{"n_layer": 16, "d_model": 192, "n_head": 6, "n_kv_head": 6, "head_dim": 32, "d_mlp": 768, "vocab_size": 8192, "activation": "tanh_gelu", "norm": "layernorm", "norm_place": "pre", "norm_eps": 1e-05, "positions": "rope", "rope_base": 10000.0, "rope_fraction": 0.5, "qk_norm": false, "attn_scale": 0.177, "bias": "none", "tie_embeddings": false, "parallel_block": false, "init": "normal", "init_std_qkv": 0.0346, "init_std_o": 0.0, "init_std_up": 0.0346, "init_std_down": 0.0, "optimizer": "muon", "lr": 0.00544, "beta1": 0.95, "weight_decay": 0.0068, "lr_head": 0.00444, "warmup_steps": 200, "schedule": "wsd", "decay_fraction": 1.0, "decay_shape": "linear", "final_lr_fraction": 0.0, "batch_tokens": 32768, "seq_len": 1024, "doc_mask": true, "train_tokens": 425800000, "steps": 12995, "dataset": "wikipedia_en"}
MLP neurons of a small language model. Each row is named by its layer, matrix (up: input weights; down: output weights) and neuron, and shows model dimensions 80-175. Each number is 128 + 24 x the weight over its row's rms, rounded and kept within 0 to 255. Numbers have three digits each.
After each neuron's rows, "fires before" lists the tokens most often just after its 100 highest values on Wikipedia text that the model never trained on; "fires after" lists the tokens most often just before its 100 highest values on Wikipedia text that the model never trained on. A number after a token or word is its count.

L7.up580:091100139108161113116121123130120145169098115144124097078153087159146139151090134139133158132145122126120110114167127150107117142074130141133115153154188117151101121133117182143124119134136125138146112179127147122123096101100160089107116156117121119138128104149117100132182135108120099143
L7.down580:109121172111146122138152094158101113099089128103135120082127149118085113175135127121128134106075154159142116144138121127073122148122142121148119103117124103154091159131114143129117127086120120165129141115118108117141129122131073133174182129138115154126132101089097160100163119115171103147
fires before: "|" 43, "-" 20, "\n" 16
fires after: " |" 51, ")" 12, ";" 5, "." 5

L12.up359:126107119125117118120167124132138135116143118142141162178142121119087136141116120135153122115131114091171154087140128126184164152113114121103094107106140116126200142132143148151137119119084113146137129112134101105159169153143150150105103138142107090103097176142139144125123103120103139099
L12.down359:128139118108129125116176134151116137131109124167126165156109134147161155106087134151094106144130116117116158163100069126158087111114146140148138132139118136125129157125144141128131154134138182145143119088085122131079108114138089128159147135127101102113134104107115165134080150127109136113
fires before: "." 42, "," 18, " " 12, " and" 6
fires after: "1" 33, "2" 17, "9" 8, "3" 6, "th" 6, "8" 5

L12.up171:145164131150153105140142099136092126136112095101140078096114128106193102157062154151136099091136083100114159158125149119160128103069122114167157101125094108133157150132125087162143118162107161122139097129162144135111124123145143134119124132165160120089146116118123127146118126147100153105
L12.down171:157144088129107129146148094110132094114120157171081115102132143181149150118130097147143126152118122109131128116114110132116124140159072138170111115160138120109131124107162122139127130118116123122143100106107121140113167134132106099112127140110167132109154106123119160157133117119150134145
fires before: "9" 88
fires after: " " 74, " (" 14

L2.up172:123131092135168134082115063094136141162143085116104140116138150104117140132167120113146111134150178130100087116111143132104156119097127151140078115146116133118124109135146169101167096140108129111155120120138168151131137111160108098085124145140113127166122131123104083151120109139130125148
L2.down172:105151099130148133089170107160114118131084129134136151125114125127104117145130140114154122101139123129141139140128120166110112090120114122127125095152089189121152126143135160090188156106135136125127129130123162138140140148171167097107156097137099161134115141124124111103127087137166133123
fires before: "===" 24, "==" 21, "|" 8, "====" 5
fires after: "\n" 89, " \"" 4, " (" 4

L8.up388:130103137112114134130109116135122156096131136135143073120206149089150128118114094125129153119105143111119097121115157151109131085163176152177173093116143120088124136147188131168148097115119126093109102116146107150092109126139129115145113130157133145139101155118079149141162111117143144157
L8.down388:165126114113168138126126127117144155083120120121115124143103103135113122116107132151148142151128105130113117090113119174126148183106155142165162122081109176177108085116097117121132128140112134127140123106118074146124131129127089078143132099141137128153116127090134106167139110161180089151
fires before: " |" 38, ":" 15, "–" 14, " to" 5, "7" 4
fires after: "1" 18, "0" 14, " " 14, "9" 12, "7" 11, "8" 10

L5.up690:102149169124156098146152108118143112093089147144108121102131116140147124133151104134088126153076113130153099130085172104145097121155100130106105154132152142160126118122128133113134131151136131187081177157109113112115136153069160174092120116137153121125110089109135118145114114151054135146
L5.down690:114135162145164104111139105081143140120109135139138089076134089166153125123143116117128119153115142118093136143130127088097097099098138109117169094125083114167153129138114139101125122187119116123124131147093120172124121105119132101126144117118159119121119147127137119078134142164152100145
fires before: "%" 25, " |" 23, " m" 13, " (−" 4
fires after: "1" 26, "2" 15, "9" 9, "7" 8, "3" 7

L8.up262:115094085136120139140136120089082152176116145118140103077113110144132153124146113123117120166113125146143130128118147140113108177179159142134106128119152079134114112130091124144139093139160083151132146131117092151173113132098129147103117126158130148079128111171075101111144156160080137156
L8.down262:103161127141150133163121077161138167129163114128139128128071142126140130139132105133133143144110161124115105098107187133149145164110099149086149158137154161186131088140113098128158191081125136125178146141098170147065161119116156083113129129102092131126098120064092142135089093128155143133
fires before: " |" 47, "%" 14
fires after: " |" 52, " Total" 7, " " 5

L12.up660:097188122126134140144154138142133125095132173108069122116163114120172141114142165119109140158115144086106128157133159140153136105153097144129138104098136123147098147110129145108115120127122149124148171088132157117154109090094128110168131140160099162157163097140082160145145094089132132058
L12.down660:166114143105096117110127101079086102131154120156088150074128152121179110127130111146103120082191146140135151147141129113123149095126109135110117148164137093108115112118155116143082126151169122194122097144134147131170083107126108117131147118136131173146156102115128134135127146159119143131
fires before: ":" 59, " |" 4, "ting" 4
fires after: " " 37, "-" 15, " |" 10, ";" 9

L7.up746:101107100178186139081121123109141133127137157108100134110103145174146096146121115111099115189113105152191100106124153134086131135103117136146153109098160133136138140126121136172135091134111135094127116146120118125112130106154097131140156108116122095129136078109120074147108134138116146112
L7.down746:139144155123134156157111141120103138094122123120141103072103135120114120133157104142128169160178115128120101141127136128111119117166206128152115084157135119156092108138167108105157142134098140148147120177132068099151105136122119119136130129141132175114100144103141122104127126149166122126
fires before: " |" 24, "%" 22, "0" 7, ";" 6, "5" 5, "2" 5
fires after: "." 61, "0" 8, "1" 7, "5" 5

L13.up587:093141181147065123104122121087131101123109165135138148098156143086141148149101083130093133167113105142161127142152127148134100104124137114172108136100120138136106129100154129116115115124123138116166125179128126117118100126132099098127126105105145074129147055113104126127136110128132159145
L13.down587:087127131122099127138112144149105167128111112130103109138095169151136075144145122155133132111147129112137102121182124131119150163182115170090137108125115127131129111186101146127106139072176126122081106178129132142099131108147130151153135130173112124123050120150148138147089103120146128139
fires before: " |" 25, " Republican" 17, " Liberal" 7, " Democratic" 6, " election" 4, " Democrats" 4
fires after: " " 36, " |" 23

L13.up225:132117155108154113110118128129159152152144124105135111089131105116107129139130141102099131097143101106135099155153179170129111148113133107119104120121142137068128148129128147080135137154120163172157093166104081118143100172096121138088128116128097145122128107114104165142174162112112101099
L13.down225:090148169123134142091146121112159143081108110133109179116098162134142154138115110123155090147126129113131122096103126108124131142165124135124109102120176150137176145172154156159149132092156167110144150109128166121143136139124111117146149141151152096115093105138086112102131155130143121164
fires before: " |" 20, "." 18, "0" 10, "1" 9, "–" 8
fires after: " " 53, "\n" 12, " |" 8

L2.up714:149119130109129108105128138121092123138153106094129142108146181120130124156112111117153130132128143117111153145111160150095172147143128136139133139089105115142142102182146080144164115125115093095135103147147085141120113101101185135122130164120136129136165147138067135166140149117085104110
L2.down714:148124120133125086140136133119156169121121121188141124137122103136136135076127119160093119091122146136111142132148148158165113127109106085123119133099149126101125135102129156141096193117162148087144159130145118126148142102142126138135148139097169139116101132090210154120118125142137157193
fires before: "\n" 32, "-" 11, "ed" 5, "The" 4
fires after: " ===" 21, "===" 20, "====" 10, " =" 9, "==" 7, " un" 5

L9.up756:147170120135082120112122079109118162126140151102147177176099115127161148143175124112111115082169115169188134112117181082110133122152141098136116086111148127129116159124148155140145111104122109158135138116126169121148100105124114135107139103123107163104125120128100121166123121125137110115
L9.down756:150117130102126136196116164150122156159098142184129102111128121110119132124126152139139121142087134086132102118117162159095137097139140137144102134091088127141175093101124125132108133168137163137144169132115126130092132160102127166127145112105162103158125115137134086109131165154155108102
fires before: "9" 20, "8" 11, "3" 10, "7" 8, "," 6, "5" 6
fires after: " " 72, "–" 18

L13.up396:122123138148138092160113065128116101139114108112120125128170149132150155139171109117143130136136149126126093125208142110111141134113121187098108111134122173141129142133099138126106128112126122133139137127157102123137136103143074120152148165137091082096165072132121112190095136067069147091
L13.down396:099152126117152093134125153122132096127144109119142112105166104134131148138079121131120119132117117109067108133177095128035124131151154154136108148164129156152140168123162091137110105140116131128114150125197140116128145165126133133151118130102100129119164131104085142179092116105104158085
fires before: "|" 81, "," 9
fires after: " |" 82, " " 7, "---|---|---|---|" 6

L8.up523:134072152128149135107142127088173130168154141125104144111156142171133124121142122159122156170157068151124090132114129138110106146153122136099146142066125168139125106160126133139140114140097154126122120125133103145161133166126086173069128126134112114117121128124155154151118112138097098125
L8.down523:146145137133137122164139131095096164124114185137117120140127112137108131166112134148130093120085154103134133165125139154184104122108110143109135118122114141143114152124121153094135130114107128135129131098153129111114172077104101115116163177110095139101141180165149137124109127137155094086
fires before: " |" 41, "%" 13, " (−" 7, " m" 7, ";" 7, " (+" 5
fires after: "1" 22, "4" 11, "3" 9, "9" 9, "2" 8

L11.up739:076145105120144138110174116093141138179070148119136061156166086109070094128092137099168137142144110131158120103134123089080144145170172138124101103134148116131153148159131140114135139103130098130098114157135090093118120125161149114121135140148177136165139131120090146171118114129080124131
L11.down739:132148167123145133118120109128132134107141120107114122137116184129123123137122141131104117090090077113096137144127126120116145181156168124147109132133161134085167114110095147109148128115109144125163096123165135108176152128100131136152127175114118111098130081106121124109184149166117112147
fires before: " |" 48, "." 6, " time" 4, "4" 4
fires after: " " 58, "–" 5, "2" 4

L9.up2:148119115081144151109126154175098137135150127120111169104165099111165140134127148133120126107098181109158167170132141113120148155134138148113150119134180127107119159126099121099147115118109114134117109129133129098134141121139097118088109148094116149177138170104110146157066102142125118172
L9.down2:117095135111074139140132124134124109139117165077127143157105145120160122110135135150101176087119147137153183098113104174139106091169123083097142089145103139112126094105102137089110175145129180128122132137183084121132136105138124155101124141131161139104163147142151136111125102113131166152
fires before: " |" 51
fires after: " |" 48, "==" 7, ";" 4, "|" 4

L13.up580:131129107121124108129138113154142144133124141131115122113087151124128120107137159163136135124109147134161118140132102147148142112106110153140093132088114180172136104133159118132120139126122112136111152146164128108090155150088078141132102099130079153110132119133106088137129108068146144126
L13.down580:121119132129163124143093155146130178103142099116143122081158138139199131160148160116142096075150156113143099124102119132145159144134136141129128127127123128124126107076153092112146142112147134111121115096130168074168106172107151122159140118125139143152154115111151110157127124148082090087
fires before: "," 59, " Angeles" 5
fires after: " " 34, "1" 30, "2" 10

L8.up751:114078121134113125075115137127155077121135126115100166120160106120142115135100137156101136115153100161125173136103117107121161149102135143169114106149120104099106131144132150170153122137141113108107123159115133131129077084113186129087129148103122140107152137152111167158128120105069154139
L8.down751:143135142133140129113162143138087120163137115138155101089119152137106146112111109119100108113127161165102121145162110106095136129143115159099134121113090137127161149125101160066142154099155130121140122110123174137083167147164105158119150147133170125161123123126142106128115125119197095133
fires before: "\n" 50, "-" 15, " the" 4
fires after: "." 54, ")" 8

L13.up70:111126134143139130142162113137133117146150123129154090091122144113117118183132140134110099164126121142181095132139137096128113149179130137080124146132065155127110091170199143127156118145128154133151165099125128151122117160154151133095137084129130136139113118084102130118161143119163137103
L13.down70:121117118153156156125155153139155110093128100159143081115139130115085152065154198112130133110137171133115150159134140077101177138107134163113121125140098177122094112124154161110157102097124159149132124150176152120113155142095124136111142118094151109108119145125138096118135109114118067122
fires before: " |" 66, "1" 7
fires after: " " 42, "2" 19, "4" 8, "1" 8